Weights of a small GPT-style language model, trained from scratch on English Wikipedia: no biases in attention or MLP.
MLP neurons of a small language model. Each row is named by its layer, matrix (gate and up: input weights) and neuron, and shows model dimensions 0-127. Each number is 500 + 40 x the weight over its row's rms, rounded and kept within 0 to 999. Numbers have three digits each. A neuron's up and down rows have the sign that makes its largest values positive.
After each neuron's rows, "fires on" lists the tokens most often at its 100 highest values on Wikipedia text that the model never trained on. A number after a token or word is its count.

L16.gate194:545469527507535481498469537481519518534546424444525522499482523448472501477458550516558496462499574501458503415471490485497502522451511591498498522552498545461498523537560551462514442492487492500522469491555527460475516485505562414464460519556561425542486488477475426550484528527452488416494524482491461457484454514403456499454453530506480528481540508440568547586511438503516476470452
L16.up194:513441482540531518502580455468494518514509476531463466466524501490491502428513513540538459504509502576515531530499470544521454597531528521509482511525579526591531495570516564531512508450448539484493476454417475518463488481550550510514468467561504496472593526529495511496498575463523516451500430480446447531530423524482515496458467532431528467543467498470552528512484532472444463461510
fires on: " d" 63, " pr" 10, " cr" 9

L17.gate250:458452495472464481457521512586510507489490482542428466455463492504488498547528560457493491463522421505559529498520533502476526528449508539445467505513587478420503454425474451475478502415479452540484454476515483471542525547532528468516563486530443510479510443472492460478559531502488422444555476452517525495436496463540530557502538425517481530483566511538516539464569487477535463482447
L17.up250:469433439559495509498459514460508522514433500516494445532448599459462466433587437585521446493490487539510510514479493486484468450570516479494494553531546457456435441486501461461489508505492532490467461466445521543511484522425451438499507451477449484490566593533495492462544521513481448538413446544506514448464438439524448519524457439543541471399523405470456469495508560550497488489478
fires on: "-" 60, "u" 7, "erv" 5

L5.gate244:501494517471462472559509530482507456584505551483495510541533473486408492511507567454477483548483473453512419466509514508567548454516485457443539528512493471406516489479430447539538511552503514434462601536455573445519561543535511458530549506497530557547446488486526501511536501498539492495467520578528556477554528489481471529439528463432529478507445498517509523576580418497469550510516
L5.up244:486546496469465481518476562505472526489424495508520464509480474471470506523471506510476523419533452506464475509382512533489508413483432472509460534495516512459531480540458472488598476526559507488515557503549526527495488553477452495585609601539486449543465462479535470489495484514463477538549536532486514457515526557525477546535583460464520474503446494485454508494568509508465540522507
fires on: " first" 25, "," 10, " C" 9, " M" 6, " species" 6, " been" 5

L10.gate251:458530541536501499499542531578545461452520491567511468509495550501514493441507485547375407566546512554478462529446474521460518532479515580429481508491496495415477552464541554476548447433427568497508547507522470496491459528459547513495489459546447549510457536493558504508494565453442524482499502492546551503468470465489561454479478471522496442500562545605480562555502494582478562507499
L10.up251:479485520488518496473500467507516503454584478591516473502506516504540509499534463457562535510498478436555504541465483451493510526456537427497472522468519472489533450544457554454500446461536482514480447472411533463612456442552520518455460569439448550520527550556561455473512508509466553483511429485475496542456489518491487541473530542528540482522480563538459518583575531514475493453463
fires on: "-" 18, "er" 16, "ic" 5, "her" 4, "ert" 4, "e" 4

L19.gate228:535519500467534468530549583510507490494480441484419470472444495482511518516573544488513516572484493574422540516413508500455480506487539496499556509516526464484514445458568507483508488471509436405447549463518451475426491539472521499507530427442386516486502533518567414495512516532489488451473495550480539508556502454518546531526445453491541537537564514533488517470476431540470533477463
L19.up228:481472585567514486442492501534513561514479446501500426473535554454488462489457539493493512535499479447492501538481489483497531466528513419459411570456509437534499500480502508461465424462496474497450485535529492446499520545502495473545448489542474473511454528472386495439488506508473492480505506538468531564508459560483482480480494479513528478551488397502479515512444488512510546616496
fires on: "-" 99

L16.gate158:462495477510478441532503466596544478515515488498480524466438503443498440483436468486569495480520455533414453467527506530509494454492563433503483505470490504487577493506546493558501591530458534556425501490486471534529495512518449467499564508471470499413536467526490543523568497454512477484464486513536500421548512481495540570473503441437458490548449452529557449509456469535452475544519
L16.up158:507521527483423506495518559468546465525491537485493450528505506552481447489507503509476506524435480551484479479464520492474571511430434492503445536585520552488580420480465488435488513474446515469500486471552505421451471573461523455496470436552460555538497449538504548554470529475485446530533490601436486429514474529547557543505511518523542438466475435545508523423418461526485555524470
fires on: "id" 18, "ick" 17, "w" 11, "ew" 9, "c" 6, "y" 6

L5.gate72:524460510475479518573408550520558563471499420462490549467521474505500509556476516522514613503503467520556459503497533466572509461446551530496546554480503468442553469513524504523489488465446608484467527555482439479462462533441494469440414500554500528507495527521513509545470462474485424539486515444470504492461484408522472497500536507466458459442496449499624531463501500509519512523480
L5.up72:410509522516500497492496522540574540511484437538548523507625504518557545559553516507557529499518510498526480514518541473514535455492496411488530518465514464420491466503487507488497517465428520495558443520433546573509520486468483507475506461522500528450444440498499526481512509533553486520436520410504479478465459455557489554531485512499492519505504458459572520442494486436466491486483
fires on: "\n" 90, " would" 6, " could" 4

L18.gate38:480505523482497615498529542537430465515553429502467512457506501485439407547490501513509455520502555449553504518550525510494485484422582464414481542531536471480477557491421491507563458507500516474559489451500551472509444500516443456509591520501531469538518546479530574542517498524567478520391547455482480431473567460486440539454536532520457519529538436499524523516426472536547535487486
L18.up38:556536515487499467460462575507546471495459445477478515523477434484511522475460517506469496536431518520516560476544406571520487459436437522539471469441563470435438523464526478471509523542498494475502500573478528481488508543428467483514501551546415403498507461554568473469464457443477516531520475535499569434469432542561496526513495498490457425586479463473487448524542432525531446499538
fires on: "," 94

L18.gate188:478423453507471515497428427473486522502463442482425469471558527464454418507533472448488540427542403419539518425485428459455515444471544463428536567455530467467416439463420516482469516495389583557480526485437460497530476511518487492475430495456516523508451513434518463498542526545488491484490543526570497536442541532545465539473553488488504524473472526488503528480493509513513550546502
L18.up188:507416512533529500476469532549425484515518448475469502495420496420434499526521539447527521430442536438473506562456462543482588516458531525434470462509496481504483500485421484430540531418487475463526447569518495472517456541516517456580496505551475531526578578472528534526476539532485520480521558507421453577502527560518477451544508507505529513485506524471487475451511491488495523485482
fires on: " J" 76, " A" 8, " Gu" 5

L7.gate145:446431472466498504604513527453474544546458583499427533532520432475481537524564495568485507580524479508493546427501484523589485492494482509402479573369509470473483499508529512500496454464541462539492517474514522469490422512488491515494546506556546434458471534521467455503457570548472517509539484557454518485512422486586529458500492473385427530500512500450483473486445494442514481475520
L7.up145:561479522483504429447558494533490474463567544472560450549450586530550439503488559481460469475558521447456481537495560519448473518498526517446486472537447536496531514518532551500451506534475548515547487503424529487546527390528499543439449524475468480530501481488578451469463502477469438465508525464475516485536475500531501489526488489514520523543490472519559545449540569545549552498513
fires on: " so" 25, " sim" 15, " cons" 9, " exp" 9, "very" 8

L13.gate223:523492563485474451495504552523423403524493463558557456487521553521477494483525463477520544494443524546581515465526573452568498451473504469440535457542514492464532457499440529516476518500482547569480501488520561530512418518537557489467502468514482509546472504524605527481494495588471477526505498433558513441468575458510498480527517510501512475524476506595480536508515584456495520561487
L13.up223:483535533530524530509494534504550532485486557495495459500580526469534530457512531507459494458478478492499572515446531484493430505511434523474476496495513489479521435527526471460489416513533510558540445595479525469496404526504515509523477477525421555575499457480548545454499592476475505475545492507501497486503444551459483534564481440541434504508511420461487567524532463521547538467511
fires on: "os" 25, "s" 12, "." 8, "ou" 7, "f" 6, "ro" 4

L16.gate209:453435549508509449428486505540432489520467474508555536541500533475528523529506445571550488479485483513491481519584562459460493464513527490546533522496608479582500485516463487474537449488563497547399513506544515508507441536441512535510472451431444465528453498486453438500562452540530555502453486432478505485539527472527446539483523479418483472504536491499496523474423516504551516377499
L16.up209:518441477518445471543542487510495533493404553487510484559524519491491517489534513483504428515515488530500490587517474402544521546507497531577564563517567467505497534508455542493387527559559529494478459458500536524475425505538543498494525491543504484587460553507417475518548460498536497473552518517498439427521543449478470445437432539453468458559493460505447551502462515469499473506489
fires on: "b" 27, "m" 11, "ul" 9, "n" 5

L17.gate167:448566517491475516407500580441488449513474472546512524463470527491446451478457515456477438509571547519493429519606493455478486430498484478536487522516475485442459511507561482588507447468534594441489530503552407476522475513479541515518446466540506440452552449456455520450509453509477527556537491543566543521511530494488535523509415531392554484534514481528495510493469461472453517447501
L17.up167:485475530494510506444394540440498444554582538458522479469472474463472462477527487432493508579510547526560409527513492558519492530433490542518425517551536418484541584564473454533532533483478484453543549511566529493536499475497544535435547509520531475496528503545511482469524451532475545531475474528529491544523552522432513562472473515474479542461509563542586580438524540422472473458465
fires on: " un" 25, " on" 18, " dis" 13, " Un" 8, "n" 7, "on" 6

L16.gate191:536489533575533523531438559479521437463435514543516477462544493554449489500487471531463499521599567551588509471520531426589525436492500507520526492500522497518495462551563470539518495468500574486511458516536494548523483513531538506490500533438516497514528480555463493491533516552490509447519482444479508476576491560504535526467478436544532516518549419441538501563477473593545562517555
L16.up191:528460515494515459537493473462416511542491450520526541506541539461492613437503468528494511463511477509501513484483479532543549474456539502476508528546536510504580455573439476515529576480525532501558508493491484449515498492440536453474518501422516535509534541491437503543465524589435532392458522521467522442528519530454465524464527408516501523567483560463520463524489509496484437481528
fires on: " l" 15, " sl" 11, " se" 10, " t" 10, "s" 9, "ang" 5

L19.gate62:489463469522475478504518562539508578500522532485538559496585511512571397482464524472473510494471493498515613546478475463559500513497544516474496453488544484467501475491541536541501517507532505527513454583476441469489450461479550545566519457498505465459565517468475550529569380452490482512525536547485473409546590488540525467488534465485537488485482589484491499437532493504560498464564
L19.up62:478569586594499495496468522575496514499502477513503472522489422476515536598426488549454599534520539497466482496538556434474540539491487585476507593445565533468496497551552579555496505537559548548444444495496503509482436476513552565508510515489551508469484445514569509476544480461503492478473489433505471528488537456555407559568575435467493450532534543471507525507512494542431487532492
fires on: "r" 20, "re" 18, "l" 12, "ron" 9, "t" 6, "p" 5

L2.gate99:522533465495432501482451571478485502520559466447508459443447508435476561458388499515491441490527484494410519526468474539489558520474471559440508513539517473582491580518459514567534524505476524548503591516476459441496508462411496537468463510502507497494456506533470464498494576542483542491591521519503512586529462566504499508563536560487453492519455448425454484507537533455478466521469
L2.up99:547497465472488449523451553474544490505567497503484452504489494405520459522511497538451461503498503520515547591420522502470536501497440540423482524522464448508583576506556489514528506501502492489522542510477499384502536503446477505507478555508483435518513513487450477523480517475515571550589536525530501531500486582484508533541518569539457494524447452423421491521544494446450473510500
fires on: " later" 17, " Country" 14, "riend" 13, " mi" 11, " single" 8

L7.gate16:437427477542474447502425508477475529460514475481464514528468435564529461491465507519455482507470570527530503474517498567507487515524498542473474513399553505459535603430439477432500427538558492496494483565490565512499548511484507433508531487521534452514422525477427580499502551540485492532524588487542496508472520546517610478420479453531474513496487477503485508487476461546440508527479
L7.up16:493522486525461495517490535481475527524539501508471534525490542502506424503554537484505469507491532541482526482487482619511389516504541438516461485472503493516492498594481533431468501582541428448514508496472472498467527545494454531481509577475478583531421420493493490516528479477566456543451547581526486521474560469490539567490522437549428487538497452450478540486505489501482576474464
fires on: "C" 14, "-" 14, " ft" 12, "ummer" 5, " c" 5, "ens" 4

L17.gate110:544483500511472401612514536466543562523472475491484495452538544529476418544448519474541554467524555526487443526489476555579499493478514504513524457511560458492486573456464459511479465465418549521569482517524498544475551557496595470523452528524554460499513484465553496540486538479466431470564482489473468413481498511515542465401522433456504532522453552465527528536487479456585513471562
L17.up110:468517479522534465505544472608569466569476523535447451441515491483531520460501560568583500470458480553484462509410443496500472439438464500527528554510488492448433520553462441514549576482496473543467461483498443448493482421492469548458457512527491432490486464499504543461510441494535498536473474530447537543518417512498481537498493512527475474511507493518505494457491471531491525522504
fires on: "\n" 53, " m" 18, " d" 9

L17.gate34:532510506472533438591418524552492489535528421458495505519521604501568507510473471479534542522560560470524519540559539490537529505489442529546481541472480511410461466479505516565505486511464445544482478458510475534451486488479574442545512511462573399490457453412500504565511506548427444522494457459547471467466440500492497513398548517472487467464520531499474492498487412516460503490525
L17.up34:528464445490507499439465455457517501451499425550535470465503440462436433496452432589504463509482445511503464560512500502476500449482483491552573514475436534479436464495445495516491505432509561491535476487462547510562396489390471478554497565427542563529499490398510448499499543522491534451492453535448584493473489490558492485522601500475467480507488419476481548470526508532504507563502
fires on: "\n" 59, "b" 20, " appear" 7, "un" 7

L19.gate153:510488470446457503581519497494510528412478547472520522461445524447544527455470501567489541484533515543567516495480479531474543553546452567442470486463484552443517462421551418546508460510517557482484473447476488486473513464460488514477548478547500525532505474505508543548522536573459469487470489476508446544500490502496470493457516421461519548553507491476524473526544496512375519476499
L19.up153:490499519493555512513508490519530465463437556534534487529528575448467458494467550551554489481506488560537510443485426501449529507400554538468557543459526528491475499467530513555502435500483502482574560457444488556588497514510521536579539490503516458473525541462517420495448428550491564491540432526539536489486497530488503453484503473448478460527406449447488539464574508456502538429495
fires on: " t" 28, "-" 14, " ret" 9, "ud" 9, "t" 6, " cont" 5

L10.gate124:534437523484476486477470537477485535498459552481438364467544510528486525564492420499560560523464560536552529484521508538485491553503488521484526467551582496479456483491587474503470563461472553511530522485519458523502411523416558447523465524476471556569488489542534519534479466456487477484466527479485472461460518514522550514544522502519477484460496447477461515554486505454511586556513
L10.up124:486469473604467428570460493497520542480473515479471518518589419530411499488574554469528529503555526551547506537514443532543493434542462489477555472586550506453497474483489435510514479459465481503481431460522464444516521509430503462532534434458470551596492469511448458421505513454486494497455431484441455468486472528509463517580480541485468474488481462466614473562541496462464511569450
fires on: "." 93, "\n" 6

L17.gate41:458492549521471415564512507523469540535460524450612471469523505526508466507498447495477519476486569537527481407515508539493553487473531501492576539559514488472473427463492491536543550486472528574538507457477464526418464541547488436552531543539514461478435587548571538446499473586455515461569492483439512461506572506550476552497508466481443490521476478519501528410481482536569569495501
L17.up41:497490509495573526527495466479445487521526574495535401444535593507546511526558480448457453411506475571508460523459547507546520498492442480458448549540492480512523444515473492453538459476488538505485563470464432438519510491510479465539523536480541469523481528558499463443510491522453504537488498493568620474488453486536559555485420492501478471501522563487497515502477410552445486472489
fires on: " ex" 17, "w" 14, "f" 13, "s" 10, "e" 6

L13.gate249:527546554442521498510490507480512442515433582476500462533559541544468504506521506537491514522584553537522546516493482520525468495514495571530509540446426503568464533442556495533467465474446554509539505462552538512518490502537537545580481493539451544477557553542468550570489464533446503482440535505551476521528530525477453404491509472505505535548457466516526481490443511541457479540496
L13.up249:481501525461532448505507502412488457470467564501524455508518533476450465492464505483531526486494437516502552507500410523550468442481593512510542455407519488476425536428511497567437515439446486507539525469515505487440507497515456495489389514455519496465484506588519498516405494466464410482437457500492573519472460558521449558460509512481635477503502497447533480547464477491479533505523
fires on: "t" 43, "T" 25, " ret" 13, " T" 10, "th" 4

L2.gate115:479534458481509520467450438446527544501498528468527486529529506531517493516422558452467532516524464487437532487470496544514534467515441533540520534474517426510493518472468520483555416457601422506445449544459574561498528420554517480513452484446572518493452463420487447460511452529493600512513516535572537470513464491415463416525499537569461487557522406499508490513533461466505485519522
L2.up115:460492471567491469517514466427456480475531468480533498450535435522542549531456475562552493515504458523442464481509450409534545454472515498515558598444482516479516473386450599534588447460537524518520464519479526485497469453490521506428518449472511532494474497500487413536580493528563507485485474562592552496545495507450539480465486552449576480480526482554552506506417477517520498508602
fires on: " all" 28, " App" 11, "ren" 9, " both" 9, "tal" 7, " Russ" 7

L9.gate95:588503426504494498434498551500512446553498539473539483470486522513515525467496526447492509463449442477522454463467493515456480526492470522505542533555480542465534494508525436430487517444463545519527560524476453492470529481502508509504480469553522489494515483474488530542462505548459531449536506479555550489438556485472481475573441521434494471504513378538555400516561402429466506518479
L9.up95:481511529504415495508578546449496490523449514491482564494565534546535483490565483472478528570449468552523475477550499483475424540409499491510467512551479503542549488500469460456478478447540492568560468502539437464443509590544467515479563501466542526561472476521491536484519479530463499437514548370493517373462530477530490457510453493506529490505495487473506443538491448406490467545562
fires on: " ex" 14, " Gr" 12, " con" 9, " ass" 7, "olog" 4, "erv" 4

L10.gate135:539505479435500556509505515399481476506417522492463508525459526502513527575509478470470507557483533544475458426606488484501525559476529447543573476491516431383475590524543577504514547453496486471541501490514490526523547539513537531490517522429584480489536493457504561512473463561521434506466485507488495479477517474530494544471414493528527474474572471480503441461528428551515531528514
L10.up135:488535519494466549471553452439474481522573503486556499478504565529535551528506516576456553525499516508492565520494528443502524444565546470413527452526445560528539509501393507423546476535475500472451538500565468549492512521461495549503481512484517445531569424505414496526538554512478482467561491485504501486479498469478425545531490494492513434491506452465572504495592449540512400521513
fires on: "th" 31, " state" 16, " age" 14, "igh" 5, "-" 4

L16.gate47:507423549481529518511488481542564442510493386517510476516528450455547494525502495510500480517470513443465483501556452579486476552459490503423544519544473522533497510406553484473547448477503523423486522441470550482473523465511440471567511486507455505472497515521504494471533487476454467502443585447500504478538511534499465538438426410438498518501501526477469422535552492483496505560470
L16.up47:529454494532484543464544521504563527491439429548425493605524502485510478485522525445529557533474484473481456536493510474422459478448513498420576460467476492508513536502504421452477461464481513479502539471517555482498471469536485521489451535522472482565461504475451559540512449511454494510471527511564536510445473533558520477455537496551452518444472428499461467561501488499496537513541
fires on: "-" 99

L9.gate92:510511503540498390487477584420494475523513417487511449487519475461473454508419495500536584507505440496530513449459452478433471519467560501541554529465507493427460554450445570472472565575471565448516547518492513533436535509456579485570522501529455530497520471569482595499564444514458487531548519506554505513470511461513441491437558533448528518489452443536534468514533513444486526538510
L9.up92:545447473578510469570417467533558597481487460481557592477497468451452548445534474469583539496473487509469559506431441528519480473512461551463549452489523468525395487503436523483441490484461484458510500459538562507511433508472486498502493495477495564486497559450522486535418552483538444557525505585486491487589451445519456508557549444489505515495413503515556476525508471444533492572514
fires on: "\n" 65, " A" 14

L16.gate172:482492580559515456534546449570438453536469447429493539409534422557548509463449536522473563529524489477473493534470505519511471486435557585494519510476487493531488508409479547485531470528485541562537456407493399543488543475543420514526533451478513433460535505507460542521510491492512462505430520503515493476480509529507515499486507527481525534518474606499439521491448540482427539453506
L16.up172:497469547503472475491555553491505489503549507482512557476459479446530471599411569458485496563580471507440468526484481498481526456547516503594518523444474561480539494591474533534516525521559531564480538420490464527556532472532486418435506450437538557454551501511530478531473431514546519517419477514578485468473504454544500527534542528517492555529479509530510506483490475448542545553551
fires on: "n" 21, "re" 14, "st" 14, "ed" 10, "nd" 8, "t" 5

L13.gate28:541440490411416465482571504537554524441549511515544447482557567465467497528488516448472515567445545550523421462434483555517457547522498452521500550492548498499537539573431485532468522450554476479533511443473475485475535537483427527520459532602532544524486480516498541579490449581505523507507494488477493412428496521495520558526541473541472534548459491487563479527511450516558525464485
L13.up28:419571564487529473514519532523545483501497467519408408498502512429501440502473468570493503493577485463542473512484484566511538524543514453530392531466494427461427486423479498539541480474509506550491552598449481484491418525439532482432475507425498505501453496511520459516460447478474429638468509518503525478594465523494484481520455479486495464442521540490547443464489520460511474541479
fires on: " d" 28, "d" 16, " con" 7, "–" 7

L5.gate151:539517505508504490503464538456513505480583487508494469488526590540490438568577489490476530523577481557528430428552481491497565485558501527481541535526509524439552493490530426491561495407542621472458507424442475491467541529516451464482553431511506487524535489582458511530561440489466505493471528536486554480473551444447494501438503585517495470467501517476485499535559462431469567473513
L5.up151:548500594539446446491473492508512564515479508532461425499472498512482471447460527524529532476503482500502408521523487539464554551507533490515533512459492548469524511424497494526544565547522577479496493500486404496477586505456505461494468441476462517542475532507461514514558495473455444563516441442487497523543496511525474413380497572481509439463443510467498519579405500462579544495457
fires on: " 1" 39, " 2" 19, " 7" 10, " 4" 9, " 0" 7, " 6" 7

L18.gate69:463476517551513493505522458466446410496487411451474541457527476486454459517578471498506521544459569560475461494619526465512497477462575477475495522464479590443477484478468488489527495487464461552485511447507517470450607538488514502525483470517465421553481508556481544452575495518488558475462469464546566555558491471555487527436515531558553542508448457476506478527499478523557489497429
L18.up69:492481464471589447483487507515516510436539543472515509446533435487510393495448458530423474453484453446478593449513439509434523527527473560468508483528530504540516499449518482392491550574407555469544493458446537427514488462408458465509456517520512448480509485589482434513499506507502580498518462457504434537507537474528493447490527445531498443561503492545525463471479578564524529506549
fires on: "," 45, " and" 17, ";" 13, "\"" 6, " with" 4

L12.gate75:501553577531445525475455515480471548507597538450525452459457526510457532556502526496512559515539536547499489469530494460570544485541492553498428592526578455516526475473450507522433481430431565463449519567488493462466415520517495493504498423574494535563516494538568502554533512511468465493505493518443481452449531490503533410511526513487537523504484447533524446480493505480543543552498
L12.up75:432491533492497482466493474567521477481448570490569483539520478463529562507507498522491499476449473532548524460545479489528543522558416461582536452554525567495561463502511464496516512519521553545487471528500490550568476508568496546581499478521481561479513554496489498519439454462507467466565518523475467484443454491526447533489498532433471432572485468434533428496469442450499526538468
fires on: "C" 17, "A" 15, "O" 7, "D" 7, "H" 6, "\n" 6

L6.gate118:536468569510476541540498506467504585542452439508520514499414461493460537479525512484506547520505466507494465546552558507551502522425582503432569494412482514509496545467466505520520476435473457424539535457554500462404530504478402521529489437530527429604484523534458495519519542549468506556527507403437446431506457493555489466440544491492568542467427547512512495504452521566490500515473
L6.up118:455492556534472524473466497543520482443502535526556524491483522541493540506517498475474500486486564501533535516462495460527491445551420460586479461539520543431491516525483479442488531508560496540488487494480479578573457511539506517504531462452591546479481431454505490476445540492513422479419445518601555550532512479467445536502576529449541506537537512542555547465517448513428506477507
fires on: "\n" 33, "." 24, "|" 14, ".\"" 5, " M" 5

L10.gate92:508542534517519475433486460490495543538551442503446523566494493528481550519560537518481520468541456511503574499468565493479528499474469485450492524535527521622454548492531490491440455504558492448469511454471391515494510502539426520504508499494516515518536443481500451535511571477504487540504461555479407560468577549504539505552449465570435529533539500439451491508473520527504488551530
L10.up92:508401462493517463440486485510463420558546551466466441584432484468519514487508556555458390447497490392549522555500592508498523463528447482454557468520430441451523470544553481534507529480487513452445573557540500534522526522482514554526465486504461482474467492463461511461518526534463458512545468514569463477521440474531457480525496481503451460455496437523484465483499527458464572475541
fires on: " and" 26, " tra" 14, " music" 12, " information" 9, " single" 6, " mi" 5

L7.gate113:465516592501507402549444563522575537505499536541510571558506532546502436497505485509552513500502460494576462512487457494539502450450492497482497596491526556462505512530466436531519478525502527575476490497469510488410560441579499450510526412562512483513469470560487439489493527470428538494491522520506528438520497478561521457405534515479512498511464524442531502483525461455487461538489
L7.up113:564484587562473514552484512458485506565556468481478401507496486490528531470490514533522539563518515505429473533488489541473518551548517517459533398524541530424564483511541494552459540492483500433532515470472504516498499537504494519491512462437449519527498519524531500547528423490467462554578522445568483503503568530529448433499476485571545449531500519487417518537462520501485541558454
fires on: "00" 16, " 1" 12, "0" 8, " 2" 7, "000" 6, "50" 5

L19.gate85:551502496564491514495461486436485458583487497506544586486555514520556465528505528532447491614550482533511472473540504514588476531555560523498507536481465569481488487483470462436479486492483563455480486538461450513491468481476524515511479427515470448624482514465477612478548552526520463459477490476493499512451484504518487487426553550549457499484522412427511466489504530575523527485412
L19.up85:537521499554488523508523553531501535441509506528500424570462477400469495469442557443425515476483516478473558528521494482458536409429476456508471499493586457504533532450457510511527458544543428483522563438466470463499523500486492491570432493498433519510526573599566493512487422420504506477522482607483509483557535430494486501480506505545504532532548518440499483495527449506517523458491
fires on: "," 97

L8.gate220:460519541491482557489405500407501402493501488473422526488491449461479495458549474494494459533468478423503548490521479483509513519470501437568477460505529510489527443422439457480523440509488514439502532532400484526556582465553511533509465408458451460552493521445563595539508498556480448475483527487503494470515552529515492503436454486513520446490480412479470450431479420547500461466473
L8.up220:542493473558465503439435506490539507475511464476471537493474481466512554448484519440443501514475419527477538583495415504510521513430517540466460526519472507475508502431503537494561463495512488489446528492422395495483565535446527394461521481528492450487494543512472504535441524518485497541527518529455463543505462493510481483455473471506494498495474494473491503446503431564543475446508
fires on: "," 63, " |" 13, " /" 7, ")" 5

L9.gate165:439563491493503516472562482444504531497511452557474533477486525574518520501514509533465524519507550494511426477522536410545435560526508459555580447486510503538445475549479538465484495501485431545482449491528488516502460521465488593546515467498477472577492509477590536524463507527527507475497518420443488479479442524541549497420497459492551523562596593456523460416490576544515515557551
L9.up165:526548512503514519517479429449511565530558495571519489441518466520482523527500524571492558540567502544447522553509508524566497482466555412492492546484517493411498444583515407534444544509525518474438482462515486524529477516490501449440595579555528547516556459508467443458486493477505427467458493568534546510498557466478493579572429507575480432538496549452490533477547498466494509508504
fires on: "-" 68, "–" 4

L5.gate240:463393487488522508569466546475483546518493540504470538497475514493423496579506515467533558543519494551552462538447534468485416511468563532533465513494481520488450453440537472488529478467508549450440537509519516519519530485479461397533581496535454489498490486521458562524487460421507479557511507499525476498481507422492520513481571537459489558476463501488546521567454494472532447386542
L5.up240:525592487523451523489519506522587541502578419509518542509455504507533540484475464502531512476470510574571438512520475530493595511473503539497541538522492427461520445452512515481478492443481524577455530470443452470445499569434506509476462488535509429489454442518497499523400481488500451500514551524443526496514540444523512513428491493482475393509485485478533492460519432472485493454499
fires on: " |" 46, "|" 17, "\n" 17, " —" 10, " –" 6

L18.gate241:468491546439443453484463520491426540494485518419491482470470550461518521484519536509479506546468468447513557458529504516428531501485550435533525426468492471474535427522423505555537534598500502530491476446486441455500478481506445455534525500472521512521483568534489564601500486513496467512487409426519467474478396480496494513466468469552560479478454499423522485454557506481533503475489
L18.up241:577440501517527472529437470426429464427496514468471545469512576465511523491493473438565423482464466430520493500513466581465479455517563515501558507521513479451513577438524527597512482583452531447550516439528397475473454490493491481456521457540494489474556561518517557524501533509525431521445517480513475464478476496548420463463456482489549503532509500543465558475519492533552433460477
fires on: "," 75, "en" 10, "\"" 6

L18.gate238:551528515517464480496440534506489409399498522507535570453499544507552452455480462456462587509505544523531529591520440539523426494459498513459590529501501442550440428463446593514505547453446469485543470439578527511534500501525524439481546444461493485504537486466520526484548520478572568490501444565503442546517546425493438477424514445504467563545494442522496445444518510509467526490482
L18.up238:488550472497425521560467533499487520558472422433513534520588515441406562439497504516559504414539483483467490505533506495502463481480476470465461528570453461507473474542452511450496585493492504484459503471490476553493464471475498510490481455497531477562456476566504533504448490501395471474449582499500512482553571536584455506537468506519452494496467498545492544489486493469512503530533
fires on: " a" 60, " A" 9, " t" 6, " T" 5

L12.gate67:503497457420468522478486531435528489536492470462492466453559483536487505499507537513447502542537516552471506428534487482578433438515453522497534482509540529418509498515539500430491549456481467498536538527557446565548478565543588441506529441466513469463482493539462532437474496522554504507501562464545488509548577474536453474517501533487494469458558479455477484541511365447489523536521
L12.up67:509513402482527511504463495465537522527491557522536500500495480553552523507483592481516579485547468455448470528504436539553555540480484511537504467533536597493531497499504482454478461477500449405552424486523503501507519569497597438484471532567409536511442479494533461542515518551554550556450571551586497472559541474577398489474543551470463479492496461497564478526495510533508596515531
fires on: " charac" 18, " name" 9, "her" 9, " sim" 8, "ography" 7

L18.gate178:508501479502581458560492470479547471447531478501442625482509498496449513463505441516505483477482527474572576443532512456607482479521513500474478383547556398508502494491503545493435543475490531517536518478556508548502465478509409501509552512505493479518496469497538525575553460560511571532546488543488474479468497447495412456496500475534507523463557530582456486524490453537499469455521
L18.up178:511487476502481510485467550571472519474492428552407529574534517534431497493467492499490445557554507555490501474503479503489519473430502479485568467551559533498474514514403564522493462498481546547517479502565482553477506445436562507482448532510509535519459479579456510532473536521529487601512499515444462552497527484518497495533475512469507534544451581515516472614490471487499491479416
fires on: "." 17, " c" 10, " s" 8, " A" 8, " a" 7

L2.gate57:485453519498482548549467442467407572498470431461555468510487430529547446540527449512489452560492542480401523444528541587588477456514525502487478526503555429494440560508495525513532485493488442540462504487497520539504480527489495566433499450537509505500451520395482454461435536530517392563495468539505436518556464583466508500454483535492512489557482523492497544462480486485472483430379
L2.up57:572566453501511509533512450481449569549536519581569434598473506499497475407442560596513523528498535500475519462447603518510450480526553478489502464580502457517536440603508556418552544558471450478478513547536525536507501484500479537468533512441526514482442493529486527473460498476543543534616598455516518504484504471438497495543563504540541474564539526528492514504597498494474502533515
fires on: "L" 24, "+" 24, "O" 16, "C" 11, "ummer" 10, "(" 9